From a checkpoint of a small transformer trained on Wikipedia: 5 heads of 64, vocabulary 8587.
MLP neurons of a small language model. Each row is named by its layer, matrix (up: input weights; down: output weights) and neuron, and shows model dimensions 48-303. Each number is 128 + 24 x the weight over its row's rms, rounded and kept within 0 to 255. Numbers have three digits each.
Before each neuron's rows, "fires on" lists the tokens most often at its 100 highest values on Wikipedia text that the model never trained on. A number after a token or word is its count.

fires on: "in" 14, "-" 13, "N" 12, "–" 11, "ap" 8, "V" 4
L10.up465:120154139164106123124115137186106149142134121124118113127124149114114103140120088130097117154136154110127164121142116167112117147164142141118136113153107139108135089139128117112113118147139123112135084121098149100110119097160132146112121090124136127112146133132125139140106110102140111124124124133094163124083123119120122148144113137177145150151187135154150124115113121132099115130170105119060113104133158119138075143115141136155111115151098141168112077110100121147116119124105121069140119101140123136086110143093134149125106110165101120118142137174169112112102156123109134157141095150151134173130094119134123094180145117122136117124122149110193154129116176155143146155101135124138113119141120111130126117136107141136142167143138101102113141092125099120121152160122176
L10.down465:138081139114134141124129094091143161128121109093116130083101103155096116152091111123121101090146124109111146115077128104141184147173131155108133110151081134113151086088140108106170137179120106087118218155087155120129097122101125127127135140152153133125132093096137159171123124137159115160171112107132188102140110145095114132157161125143110111131099148107150162129113098130137140095079063110136162152136142124170142141125122092139154138131086158121118140081159129137144118100165115123119101129101147131120120156142153158135103157123131113151117154107164151173135101126112092119131114150126138138174089100115137160168151127117087117178157124097151151130123125108108103133164087141094120134123135163073130113128147136091123141124131126143142131116098123123145137154120108

fires on: "0 " 45, "na " 7, "% " 5, "4 " 5, "than " 5
L3.up1486:142124167105133122108148151129107108118093131130119098101123115116125136116172117108119133097121077143121126116143111111078115098149143113162104138127100110121162137142132144144123122132097134121151106102152154134128129121139117130138139136128162141104121167099158146099179157118146132136113166140130088111145084096168124161126084155160129119131108111137092134115153144154094099138089131108103120149110130089135126113133149168120112102136146102122117157096114117112131142140099120115136144150081169135139126093185146131100137103127111154112087103177133104142085104115138132132112110121107163115130103162125092127146113152090133135098144122138094141148093092148151153129066088089145135076076137171142113128126101171137114143149169099166158083113127116151147123156148134
L3.down1486:150134136140113134136149087138143092099111123130125137151120090158121125150126107111096142150102123128139125128107141133134131146121143116102128145134122130151178122131175123121142127140109083123085097136158149100084103109172148122135104128125134117112142105126107154123123159112093124182130103170118149114187111138130129117126133098136146138123134115141081148100154145122140150117207129122125146118062166109132164098164133142124158125158115177138101111108113125174112127150181143135157108149094161124153132117135119110137098145152125134169164117135120125159121190165119153124082148102124146094152140119198123118164166122173123130095149125138165160122130090147112112086120158098128117093117102138189124163162089090144106127131110151086150123158154086126114157138162096

fires on: ": " 37, "H" 22, ", " 12, "- " 10, "(" 7, "— " 5
L5.up62:145098173153113137164158119131126154129107137102126171100131085163151111110151114138168132119173093157144156185155168148138161133125141167138138171161106077119155115112135127111107170169126079126084122100178105090120130120094145154178125179105139149139175133114113125116146120088101123113092112131142121131102144167152153200101142101151124159140166141096127106139145103163102130089124113145145104116143158101146131160090133102111138087140126117128104097109141151152120072153145130115122150127123122179143151115093108132153120119140160112140148176118120125135120152171134129113111123130105154125124135164116160146089109118138141096137101104138106143132113165148081121130153110160154171087121129153121169165113145136120134136145107134135121112112105112169124131128140124
L5.down62:143139146144135150175126083146140113145123148118138161110079127152115114129169130098131138126090101087131099088163087135064160130138158119114134103129077154137135103146163070078141127131132175132146144124100119095104113138138112140108116163145104108135082155096045116102161106119148178123142147125105147158125130108094105145149130146085164102135078104127113110171143122123138136137149089155127119167104146170166099145110075078077129116140131139086139124118174159112120115121124134143116165139152143092135122109120153175097086156144104159139173136131138160127147083107114139162143127101112145142106102163130140141140112144124140144144073102133074138097119154140144128123116153139130094122110136125157090143123172123149148128141106140110128133139130139127099129150119116

fires on: "p" 60, "an" 8, "h" 5, "crip" 4, "style" 4
L3.up2:129096131135101129152150112086142099108112116130150141112075109145113127154096130144114110126076136114132145107132119142146126153127124133153142081112129122099151051154141106123154143139126156135155111069170133156093083116115133111163141162178131143107145089150123152137120179090130120150130127167150078143169131127137144143122148132113110129111094098179147130141093099119085110061120134111127135143097121130140124098059090113137134095148128078141153107086094106126114171119130101091141137115124099149126145119122140156124074133150118118138122145098139117151102153121153108156155082107090114199125120130121149157161123158096096116119105101129105139109108123080118093100130145134135136147150150164118104118183126112151146101113112111154110133093096140105119124086141145
L3.down2:112115121130124143126121125153065129144130103159136086115122133147118146122143144079124101134152117149141096112166178114158147120175129114166134148103143174139116138146130118156164122094127060143127132166139161135124108113135145141134156058139142132106124113127123109140120169140192158062105083141114162124123134105160149141083147108122175129164108144085126091146138147098130121132124133141092106133090130107133101124106120165109093176109145118160083147142133105074109152124161120086110181109156092097113149097127086124103153111151090140118121160179160103150154154119112113162131135135125111167126113129131118101097102123138127135158128118145139116116111155115129103155122125115141126142125131140176121111141137150143090140157134128121134071128095165171143135161091096

fires on: "-" 42, "/" 19, "the " 11, "× " 6
L8.up854:101123108115113114097108175119140121145111112139127155103148126122103134164108104165114171157133106118081131106120167095117141139099123138092174126090087128097081124075134111082119166123120140070126114142096111103116146114150114113125109124111107110128141151144115114121158108150170109134136106148104156135156107155142100125126164113104129128159113146111164096123099155135122104128159167151100169145141110113105125114109094146182136111131094113143115123138154144134122145136145113152114139169115163137137130163113133130170173100137127137195130110155086133130108103138124119113153092141135103178139097139139144100144183130113114111133116130113133161156142122131066114135117118122154106089091095148143154094145113143085084110133128114135089146093124108127152108143098104
L8.down854:160165173121107121126107168144124102112119083124151138133150102112098102151116124143129163142139138135125116159141138119109131127088160118191146121124111129125113169172125136157160139138173146109151121163124105133129135144168157102132144159115149144140093154138120125097106095058141133116079123143129151120152117148119070141096138084170133091188099115173111117134141121164134139145104126103102132113131170118127109126117147140124164109136135130125147153158116127131092105123130141126113117157060115140119112121120117096115136128181089108146144092109136131115112110145165113133123101069114117137142133137134113118166164131169143119139118123131155128148133146161065079114169124136135138091131128127113114100122103150145076185119115101124149134105089140099079107132122101

fires on: "| " 34, "to " 17, ": " 13, ", " 5, "up " 4
L8.up1047:139126125125150142125128086154149116138091135155169105120140092156114157108142134132100142118150130179122153128167147141148137156106089118140156105151123111147150116092128113127100135188144140103105137129150141111177118104105122181126123175144116130211117134101137167135140140130128147138146120087147044177160125092149138109137103135106124131139127139102169083145145106132163151143107123128133151117149101127087096107103080134121095117120110110164158103124161127153111108134143129177149106116092106119150138125101086089119132124160173131118119161132159123134121146148132115118133148107134127142142130108129069159125087154146110156124135126079135132126119163115129107123117104127119133106092118145163107156128130088173124172133117092120156111127133130131137131170117141
L8.down1047:112135120088160124139119084132094178114112199164144136135151084102142156143099117127100115133143137133134100086129134137102160075137128156152095140175138166130134132107105100113116131154103146149129118140128120131142146162107163114185159138126093147142153147142125090173145140129099141125158144126106143117161093094168158167154111089106099129152118136132068128139126129151134114146136148146149139131153112101134128103115151119113125163079118127123176144150154119134147113139128124137093122132104139156149148162152107145101138147140129133146156141113077102110127121124102136111133141123128154128093115113145102071114133104115150109081138154106101104143129112116102118094119088133149155133104138146117114127150183149121128089148125102150090133129149110120109164124103089

fires on: "-" 84, "–" 16
L3.up969:125086088113096156154128122114118059144157144147120144179137095158127132148139132122113084164151116136081159133091070130127138115115129122101155137093152107126109149100126164106119119169146173131159114154145117101121128135153112125131137144150168133108119156101143154113142136122114127131090069161114155131126114132106116162144124131110102152133104095064117118087141133151086156153134142133094116151116138150156145128130102114129148136109139111142066152137118126137124156128156137133083093136129121122163114103126137162108101131134134183125148112122092127190110130106123123133126151127141111110188102150151128162146195178120119104111129133118134161141133140143122112113135135182122151131110096129138109117128131143135134121110117115135175137135109156138127130146126179
L3.down969:113139144130106120098098144172150107134148094138078142184117148160107109126152180133147102129119127112133152119097130141143142120067101113148129141109118091131133132150114138136110110157126115109098121101138117119173142119130115159088111105132143138152119099096164142126125103130139141101158114186108220154117081159149148110125153168091109119118115087164104136167106106072103129125136149152113128145140166099116114130148113100102127107110178103120141128101148142124158138163129117155124118160124132104119087133146129165140146105101103154146157143093093160126163138125130107114115135127135092175163140118080144136089118147091126136110139126130133137133113134084081108166121128126130100125131124176118075080107127131104103144142092139146114078131146138115122115076125035

fires on: "or " 61, "/" 11, "aut" 4
L5.up265:099152134168129122103163076140134153161113140127112114115091103141126118142125121120153142091130170092129130128090119138164170143149110125093122064098192169162143114106098097102136126151102131127104106133161172107118119125132172093137160135114107116148132142101150103112130114144120150123091109128132132148099122148093107127129135138114134151136114113157105128149150136131109093154063127142116110106138154125134136126132094121133142188118159136131130138085060112126144116119131170068073110120166128145155111139120131156189130115120121105085154085119144088081170092128089089139142134135115092100153099159097158104122097121135161097105132117111127151116142157126122153136079128155126118138105079142139093121115118133122118182123114096132131152128132147079123124183136126
L5.down265:089150155097113100142119120104137122103125100163106112170107098095159109136178114150150158104089163107123134150151143056142106099085134139141143080122163135142134113096103142147143140137096112135084145093137146146121107135135156096150116121110116128153133132138163139085148134122154118104110140113119141149092102181140117156124112144151152064121128110093141160152082135101136128134105143113114143135120128117094188111115110119126134135108119124156140149090107125093116126127095103127117172142134144157150123189114116174091126128100151136164145158099134177108138152163099113159159156140147116115117148158166150085172112143166129120116137104135173143150139160125155128143146109107149147148147136100143139119117154100111125099129130117144100111135176160115065125135114118

fires on: "-" 43, "/" 12, "19" 9, "or " 5, "and " 4
L8.up646:137126138135094123143120151138117088145141130161117157146100134130109124148163111157164140139118102085121126115180116124092135097061157142086118146112122135144079086137122119102149119115128098174129121128138172111133136158128188098156112135128109154147163104138138124127096152117118105177120082163132119097114130139110124110148185109108119105149132122115106160072106105132119100158091158131122120116140128107169129127160139160138085111121130155109139134107116126143137106123132129131145118146165129192131093153151145145121160141114059095139143112160115097106172105112109117119133095153120161148134108116125128116135093130129148115155108127083103128125073114138125126110104121148125103129167114126133142121127128110124140121150136142100107165147167102109150133133120114
L8.down646:123165150140111125117102134089135153116114135155091110133159153136138179138125177123149146162121152163109123114135116128160112156117177105157136093120163112127126157168120117150136064104163130129117126163090116166081163141144165111110114158132137151135142156105169181131132121124140090124160104119121153120108076114123103102132169132093137133165141128133155104114108117119156111132133124101135143108115135089095166117137105090115192166159115149132092094113161150094079148128093134117122130137106156092138142107155120158176152144139072082140137106118103137092124139151092107100131128136097159118130099137140122080137118143128093127129085163124164142095125143176135146104084096152154116154102147119138157186115111142144146110129170114124088164130137131119084100115083088

fires on: "ar" 33, "h" 29, "an" 18, "N" 12
L5.up792:163171130140128128171093108127122113118128092176112113111094130113137165149161133123098100114167107151147116125105158166091142129120121122157126126119153184113124132100079102116127100088154120163143143064142150108172078106135151131133142122160154105138137121149102123157115111203108124141129153136133088086098119130145123142127074130127111138153138109182133149168134109137123077094126145131107126116091088111123153160139111126148160100115110130150114094134134136132120129114074108094126154148101140129160142099111151116099133089156125123160164161105130125142128134124124098095140141086118138142106127119134190159141113138122107139132106156122109128109082130150120157111112072153167125138161133134137124105138082123154135163093138155126103136059134120152126088127137126
L5.down792:106123133121111134105125150176102116138102104173152074122140143110101142129128073118132132158127153128169117103113147129163139176113128157149115132127148127116138126143116129157159112132136102116124084130100143126102111141108104161098140119072128155149145145151141144145169182145123083136102107126104129105174154144150112080129141127144169103124128107107118090151137131120135153173144151115150106109146091135124118139110105082120113139125120159076066168128133119142128124068132163131099174123159151150101122153111152109112164153143114137104148175139122132095143079150093107139147144140121137101166135113107132136137198104121099162126068162146139146129100125133117105145128152125148087125126132117136111145122126145183143175140099136175120133124128144086107162123111126

fires on: "p" 36, "ch" 8, "w" 7, "fl" 5, "amp" 4, "man" 4
L8.up345:118117130134126103125112099137140123109110129154145116112124114152131107104136161143139149153157144098123127105157123148123141175152136127140143127114127147161135102111149136117094180117134132134147099174161140150114108121085104192121135104170111140161130138151112137134142127147103158114152130114126144103116126134133115123091155080162146130104118125177132159124160143105149141110116130121133103115135133132117104144143110110116142100132127106091112192083117155134132153131158112132143128118137149110146095100145102175147120133124118135108150172083139122170134149122150127139129130158122126187081140132115091189136128108136182125094142100146131143181129127119137135122145079148213182164095125133129163169154126148160143141140130092121146101123121153157130158135116097
L8.down345:138124158096124166155127122108105080158187128119126159102159131122103158100149130119154142140156148125107121136136099144108132132122127110105162120139178171154067129168187163098119170117123092148162116150145105138156116106154148131126146121161111140144131124106118131082149115123136129152109108139110148111159149158171095151124128099149095140114103169105122134115105137146141129119135088146147112151152115142143046085094107173155156137126103141165112114097118126110098144117117111108154149125115145172113102126101119126153154131094093132122132151135148152114111093162152085131092135134099112143146137149156085093098083122085126156103120175133156117122127127149065145166123107068130094122097132136150133114127123130129129097150142154131149103109071135077125127146068094

fires on: "early " 25, "fl" 15, "min" 11, "===" 9, "ann" 7
L5.up1252:135161101158097070107161173097139103135141101090121105110128145139179120125141118140126118117129146119134094174094144119096132150108127113124111135156142142133132176147172157093106148147140141116063080163089122147118143146122101175097110128145127140123144163149161125143125131153166078128125084136119073136108109125116108124116160102119126131105128135169150152146109132136145139131110128122107113105157071176118130170119098141181144137123127084132115149084196126150114118114087124144141090106140136126136129099119123126109128140105139129093134077134139119087120148115122147096146177114118142093142136170075163125110164132124133141116085154127143138117139095162155125165100128152120097155100143098108112112130120144163146196144149158113122107174140095103061107138115132
L5.down1252:111145125118132124122116171161112123136109140141130128147137125105105116138127076128141137113116157144133122200105182152123125146068108125142113120104079162127101136109161096100097202133150038124157092100157134143119141142098150148174124126123142107182118177121131127117156126093121141115105102109130136137111151103132110120135142165164088135138110094111121145114116105140115122122093124096176133172166121120102148153097131112110136123117119133136136131148119160136136105149091111168123081148104127129145142095129126121125131108101103120112100089133128091120138134095137146144139125127102109158139123147100106099130122111113150156134176115077125161092133094097145131121137044147146133133133154082109119110148118119119134161062139147123132103124159122137135131129156144

fires on: "| " 53, "g" 13, "f" 8
L10.up451:108102149134102121130150098162154109142126115108173130132131149130121170150146116127125160081149162145115117179159113118161114089115106188123107137173150187163153110119117129146123103116147121139125127075121182176175132107118107167114139166127119098100134104119133114072159155111149162161113116144114127165105090116125120124128113107084128159113109125180160140124121133151170138134113150161137167111091110131100099128131123120118138056107147102168116129121114084131163145126105094086140123146119129148139095100113139149099094165167185109137151099142106159106102161128134104170115147130142150099110127144112146176096089137127168142138139131133110108160106173108132115153092136089103150137131126172117129136114176172136125134131103122121137159184104124120121145159122121
L10.down451:121106105136148146143098108128152156102111153106173170129167120120107151145121168164161190114119154121126109139138142126074176132125151098122142121110095130112182171094106146099132124112077130128089121113169172114151126118127155136090112143135093120110138141128096100126140129098148082106144094077141156083144109124153123129111120066131154081112162152154092122098108143129169117115106142154147142111143102105143145093115162141114142146103158134100173163151093127076095140143109128119118143119130162106113137112122125127105168136182143143112124122095113118176107111082094116116106122110174113104143122147109140110120101130124148155131122157127111103138127129120152135114093127112168170123114155132166133164104104149127150090145091164137137145125161185088098134123134145

fires on: "is " 32, "m " 15, "they " 8, "pri" 6, "re " 6, "was " 6
L5.up1080:120146144128121122139192112144096112095142103091134127107093160145133101169122153148135158100137091114124110130172120118112146133165125179122115149107108182163100157126165110147138135143141161150141132137095098139105139110153131107128123119102160085163104113139160110112107113134154130082103136138156088095126123149121129106102105141084086116130126144132121162142169151092167120118159134141133116167095123135100124133132134139097168150144123069120123118140104134188120130163113105153095138110117145137087127109119159070100121115066147100130132117115173113101070142120141096128125123138114145066146130101151141187100106157103132170132163183123130141143113161150116140172104125154165162121129120141133168168121124125139168121132161131085134133124110129132151111109110147
L5.down1080:108166082133159159101130138154100109101090118102127111146168119145191075137117102112098101162134146128118109153176137117150093158166115163121109099092055102142095128162066124122173133146090143111070129120102115115127164135125116142107126142167111100108085157184141116102154141146117086145135151151141127161130141110118134121157119145117142191133106149112125136111127142169134178112116088118139104154138147125174159106161116108119114147082163167156136126121127131121103045129103155157108117152120105136128145078122150084116129151121099113093108124128104140123138143091120139082159105137113149124074105140132106151079120125149122127122065164104107142118115089166128130131117150080109121138111118140138113079146165109154165141136105103145149076116137131102171130157118152

fires on: "(" 54, ", " 34, "\"" 4, "idae" 4
L3.up920:107115127101114100129181090093147116157121124155089128123122116112140119093103142140095132133159090129107125129137160155152155162132175133142134115159132113102166135143112043116117163092114154092114112142167116132129129102106145105129118139100119158120134113098107123125126120124125121088067160160145147161099153109137098138121166114155159107127134083130133118129121123173115136120150145133165137159078174168149128100119137123144117108090102145130127133155151110116144149140161143120142130130122137099125120100088105111106117154162146089108121090141092155081109137187137096125137075113135152148126149130137128120120130102107123124159126107141152174111133112152131186131115169121097139151121121100151157185142135130116087156109097140160115162112104119120138132151094080
L3.down920:103099117097122115133126132127180115089110146149084152129139119119133109139111189087086117065130133122180145096135114155131152118127125126109121157093128091154146156137108162131157122138125109174103118093144099166135131136157176160174114151139135121106134121111101120133135104127102141121159138154126136141119142143103146119135154150164157076120092115107132148147143149134132144156144129099133139152128155106086108149082144112121123146119142168102170151146139124110135143118180062144095091122101183124122156142145115122088092108089093111152149154162139133136164135129127117140126116115122135152137148135147168129137140124123136152126134133091124137123129125127121143095185143137116068110077116124175112126152123143180184133113096088110113143104131102102109140146102152

fires on: "ab" 34, "time" 8, "Total " 5, "s" 5, "===" 5
L8.up230:133140161141089166164106120141122157136138108091088129131139137120175119145141083179151134096105126134156135112119083128175118136151128081151119079148172129135143121205137119123112120109135138159143122101106135160090145156105091134055115065153129146154086150104149123100097136122140111119122139167168110139120104172116111163121122095136130108115149138125159163108127105140140132104129166132117120120127118125116092108144122116129109142128115128142102138145174161154145116095166122114122121093104152084152152112087124076106127124149163103161167095138124142115163127078163111145143177126113134150118117113127096110126116148137112131112160099139097152105121138130126114101161133130130136097156121112071149155122119116104127148126137105130125126149141143127131157160154164
L8.down230:096158114081118113146159142131121108111142127113115152117122135114167122191154120092110129149156141156105120176139155142153108123153143123110167112144152123126078125172069203178121135117117130123117140144088128149100093164095134122171122140160154162097141140163134167122092126140176122141152099103166108135081125110143106117117170111118128072094153147137131115120132147094127136143117154124106134141112123099172102127112132129124154148100162145137096097096104138117088100151114131114141131135135110165142104139121170122175125143166136089149156141169099117163094096105100118098132112135129128126147136141160057105139112138136148134175120160155122090105158147149092099135163115128125122119123139123162095124133135128142089119139107144146138130131118103149145152099112091

fires on: "p" 30, "a" 18, "f" 16, "h" 13, "m" 11
L3.up1114:151121154132147138093098126085154118142126134092126156155106135085154093130147128140091195110138098141106120131144155144133118126134111096131120114128128100134145096104117151116120085133162120118170144078153111125164128154101167113123168131143090107085173151145142126126119126126131159142150154158164156116158107079156145102150126128124129120142110124151143130140131112137111121126121090105142138144106144100200136106094092113142119087145134131114127147126134153135147128128138103086096131135137123097134130122131135082123106124160108125147099144131131134100128121162117123095124152122160140174161114094130147114113134136131094143132132135092128142118084162124129132122119120122149116176083117120151104122109169116193101134178144085100090069092096067099094178137136132
L3.down1114:140152150090174104117135180144111158102121139072145076119114169128126127186131161126116109122147128180165121143154106121112170094143113119158104133137159146092132127150112144196101121118127114131149151092119155130116095145070125156114088147138093133134109117151120122156139167103141129103149136096162121125093154169143126117091130127161099130062115150122169123093120127079163132113137108143150133141145185161125102114130151160144149145152117104125119115076085136097105136105163087114144117127123144134101150110148119120095096125116147117119135135150126115171133159134122102167115132125117115165136113153158143150091148123119088106137148097109137115134146113115153143149115124112139123099146127130103111160095141148129146131093114084147167131154106178131126119071108084

fires on: "| " 64, "a " 4, "6" 4
L8.up17:116136112109125117149148111119142145122073085082131128119115109178112126126150090106116168110146119123080170152165162107128127152104107138117101093141109149139164113173101110154120156141124148168115097122138086179126180148129147120144119132142108105127143134120133099105119122122115144119116137143125122122100156118152155142104167119133123119130122128154169142123111133151176114113147098115129118126120118148119077099115091123087123088116147097157145077159118105086131143156088151109123110127095134146108122156160102106131140107118149126119186130099169105152099114128112132171127140170172123113135161116126117117095145184118129130126115113125121123150156122155115098129154139131134097142151141113130139141128114125115157089137145116147142101152123109124134138149165090
L8.down17:092108089106157114120169158140139155134124153093150096130142127100125138114128114116139137129156195094122113078158170105094157159122124136148091094095117107117165138130121149153118099123109136142135124125143127115150175143127118118160146148109110133106132169137126101128130163120113127123105148103129140087139145099085130117144130125081118128167124156094107157112119112150103119115161055152118154122133134116131077119138147122108137092153110127140157144191107124073104143114097113151160144127119133146136078160118133123133165114141154144133142113124154169149107114130121143159114078140110142156167162124107163094097153146167128106171126093097118127103132120145125127140113133112153130099130146143129140120111137174155100140104116128111161151135150162159126107093132097

fires on: "ence " 25, "x" 15, "ent " 7, "ad " 5, "At " 4, "ven" 4
L5.up986:146118106166130131157127167084145165098168170096124126158091115139116117159093158151088094098160116114142115097119108114162144112170133162117110103094142136134163142176156123143109132129102103191178102152185151117127112144149106119142138117130156120118142092108158088105138128118134144113190117138114096123100141150137094127172116168132126127175140171119130135116129105156128130128112119145155102102146156104134152142140131087077158113104116095157148130101119076109147152136115161133148123115146104117125144124121117124111119107112129100144136123122104136130095122151148168117118124093101131102145092115102117149182132111113111115076133142132092151166100105151152129134078152114159111147133172115100160087108079134111142128099129083114081122122121122137127117138156121
L5.down986:168136146090146115083159142098120134141129136129143133183116094102168163134115114145131159121089107165143112140156100136146098112099119108117166112166142170091096110116139113089145142130139112102169121142103127133124129145118139173151086102072134104139110152107148126152170151144111121094083075134116140106117117147167155159141126111123161132141098114165056145118152130115134129129112176128086165152127152139106163135152183114140164150132114155129126083144090151105104110094106147137148142127097146154098137133146152109150119120158162108169134126084139139119168105111178123152143108085095115142137115119108154121162073149118130165085102122106129143136156130116130140138149073132142147123094133130155142109184139116135132142127090108162121140111125118163093159165112174

fires on: "-" 100
L5.up497:133117127151127166103145115111139110106139131151155126119109148160131119124101091148140168186148100120117158117139127162129131147120120109113193135123108106111077087125117130114120146124143155129136125157146150144111150114162130153096127139131131147076159138145089130159126127103105158161080115155119152137112137156165151096173122156182106151137130095108155122100118136125144115144182073152113109126111133110136077120129124135093118102079094144173130117102125136161193112132156091116101075167123144070159133133145117144146119096128154145153122123120121073143129100160126071129152154093159146166122144144138135156149124114135099130101119150125144159142130135132105145143120115161147170171121127154114148111136130115110159135140147098114122114092149138149137155137132124
L5.down497:124131146145148161098126129133130086130094100148120093128135107139143102110086104106113174105111107135119118126117128144139140120123117130161158127120097113156122120146180138121141117130100141118112111159149161119137125128115146136128158104141142113149155143126081136163144129144129153123150118175118123111134096080122134080122127144145098084121089082133165132099145108097112143111084155156103071148138158112150121113131162133123124123127149155118181173099119124152122148115150121162139093150090126108115138171101118141126124129117104153161129137156135071113135065095122131118116117124108121096129081177108102117145139096104141096139145120164173087114140125101111126139132158147136162114155153189117122126094117125148093143113160142119097136162132106123129108063132089

fires on: "am" 71, "s" 11, "Hy" 6, "ic " 5
L3.up698:197122166129168168143133094116124132095133106147142128158089114117114138162145146103140120080145113118139147140135184152136124141167112095166107123144114117110108118128159141164130133132097124152115123096209157123133106123137157093116091103092143161104133144152147153134118077153118156138150147099123113147126121158121157131081145151142127099101121159151137140114103130181145167185192136140121170127100113159155108111101104131147172134116110118149095082135124146113114125099117118126110145141128157122160131101130127123115099111135157108112123155123127136133122118108130102141138098098116134141176111151102083096114133185099145106115146149151134076140122168181116157150093124147140154102108169165133148126167150161100133162113116105094106164177139143129110137184130160
L3.down698:119094138118144156150088117160094128107084134187128089122136111111103154111110126140131134145079164144130119115116119182106086137098169150148141136116116141137088104105115166086147103091129159133116139142134093152139132156104140141120132165137124110146152117140137116170170120109128158135097150129166130144148130133160121130153159126159123074138106114132097133115125126101095119138141138161072113112143137126102165134120087115141123145069142115159150113134116129138177129112102189076137104111115107126098131137131155164151099139121120150153132078129128129099151127121134113117129135145159106113121123169122181181179119099140112119112138179112107113174118136116090085153163107151145117157100151088126129116109151086141133155110141093169175137131131149117125155096123099

fires on: "ates " 17, "ang " 17, "C " 10, "ata " 7, "Beng" 6, "d " 6
L3.up913:104122061152153103146115198139127106124114119135140135146123150123165114161135108095113121077104154085119120085117167094102103144165119127151128143097124149113142089124111184144118093162140114077130130120136155147149131102107137155153151155167112117124145124145133099123150164115139078131146176115137137100117138133140104176151125152083104090128125098156131147132127108125134172117092149089102058135185119108159130140151140117110074150118100127149133145153136150123115129147129142115157105095087123122118115077130113136134142146099141125118141108125126069117136100128072140098174103111124151185141132090114124154135121173109129123159126113128103125119111084130126161137131116143166111115173154105117179148136129099179119128117149124148132163110140151158139136135109101
L3.down913:127147109166122128099171101106123103156141119084123137127094140121118141122088152144140135157205161158106153115124139141127111160088094104135088140105171133147127151151147138091137120109136106134123129206128121111080167106053100127172122133120142160119150114157136138126158116119128107137137100112072144163148110130099117156191162109168151142106132105108136093145121126150117102119102128135128127098123117145141146154139155103110137118080175153122149134157097125133132053120121111129158123087113102145116131115101123128114163175126103125169109154151134133133105089142154129137149128148150158126141104121144141125116119125116077153148102088105117146140110161129125156126104137082107131113106117144137129107123099136155080125129103169089132155094108135165091146114106180

fires on: "con" 29, "ne " 10, "ac" 10, "Con" 8, "Bro" 8, "organized " 7
L3.up676:156139133177116126162096105104125158144138117124092078120093131109148127123137131093131130140112134118084089079086136148151141133127146116102131130135128116160160090073114093100107130153140159128114109123133141109160189123102155129143117096158124129154139135108121168125109131162111154170108114125156112151142106118138149112152081103134163153145128126102102107107119134157173140129108107120146173104107097097139117145120128132098145134151172136118145177155146158111113141162183118116120163074136148152109110114126135110141090132099156105119126105107141124137162091110134114143096130131150069111114115107085100098109131139161130129138121135154107136114123125119144159134113120149103101136133137136145096183086109075128163126113145127136097106111128121117116139142172134
L3.down676:142162100117123116141084086114148188093112105133115076123125148113153118114153112110139163120108108127126117123142109110115158097121122117111131132093115131107160110111092130139126068095148096119128106155128129107126117125184112150087089101099161124097096145090125155113092114103120146115137144126112149138122123130097179120108111135127158106114144156130132102146137146105119143123124129108126141126145170149140153169143115167141157151124158143138112120148167172069142142127081175134158154130151130140156111095060134137187121144118140079144168041093096112144130120142109115100134105118131102108119114100123115091148094123163143136102110127120146106126095128129139123186085119114092120163163129063169143149120148127150112148127112117087114138162112114149125155139128148

fires on: "', " 29, "ent" 13, "is " 6, "fil" 6, "was " 6, "owned " 5
L3.up643:120131121091115126123163092151105091145163148125104097092155095127156139119152161112130108060076134123090129140143136073134143097111155126162129100115095139154095093104158099116111107080163122159144115142100152186132151112133114136108133125159140115123127123120162144153116126093077148124129099119110130144145104149153109119099104126119117142125118110086141098107130124167129139152133145128127139129110092097113108166152148162137147103111143103133110117121112157180125089139071083109130146120112132113132066123091186135124120110112121119107106115099124115126169109180137165164123115122101162112148113172135092183117164125120078136127121125129115156162138150111160137105123095151133135118082141132145160125127128128123125146138118136133121113108085141125123163087164133
L3.down643:105160104095134127155166158170125164140157120152153125149106164122150086129142144106124118132145131142135119144126132123140123135151132126111123072108145106131100162146096138132176134111146153141062084163129075089147128139135143116131098104150173119108123124178119125105141179089115129134141084141131130101114114124097122103122122143083175144122136105122124101109132121109120096152164102086126125139115125123138105112100121100141102137097179116159100124103140153163111108128128127087180099145125138149091152123122120128115168147128108135112125078164140147168136099119132130148118133150113103107152103066137153125106145163089097118094084127133123144085133102153109124165115129167129124117141185155122145124121138170147116109136184128096119151154163093126108143126090096

fires on: ", " 64, "P" 22, "H" 7
L8.up1484:088139165120113139114179088122131144121143129129130128120088093137108098146116115160144132079136119124087134137077169131132096122150095139141144120193137170094151140119167127114163140144184116130140101113192118155131151129100127134133147119132146123145115096162106116162113121150132153096148142138124145129153150137109103107138150091117119156140137186106139141134155161131156160121156185149159159143120140169141084126105123121126102091176138129112142099142154108136136093113117143145160129079121158160131159104169069087097108179134143130100174146129148143134141174107113108118113146135124149116169123147135114121102102123124185085159089103116136113106147157122140088156154122152124152130100081119109172137139154148137136164124177176145120125145124136143140103147142160
L8.down1484:159081145144142090158088129117146103160109106170129152153140109153106133116136161096103135178138101149143169104089171154125134149134111145104153107115114109119105136096121082102181144146093101187120087149133110135093165080136144149129132132114084124147122081117114130137153118104123126162121137152115188130111131086132126191149158179118084091091146133161124131166104112142171142156122161130116134117118158097122127101186089132098164107082179160135121163150146140112119151131142133146126172160132117132145147182099138124085109145140093131142116102101113165106166113147130125098159112120147093131122149101123076106121133144112114104111124141156116123142117111112134148120133142163148136115119146125139144146131135152108137143128145174082132117107142117167088131137141128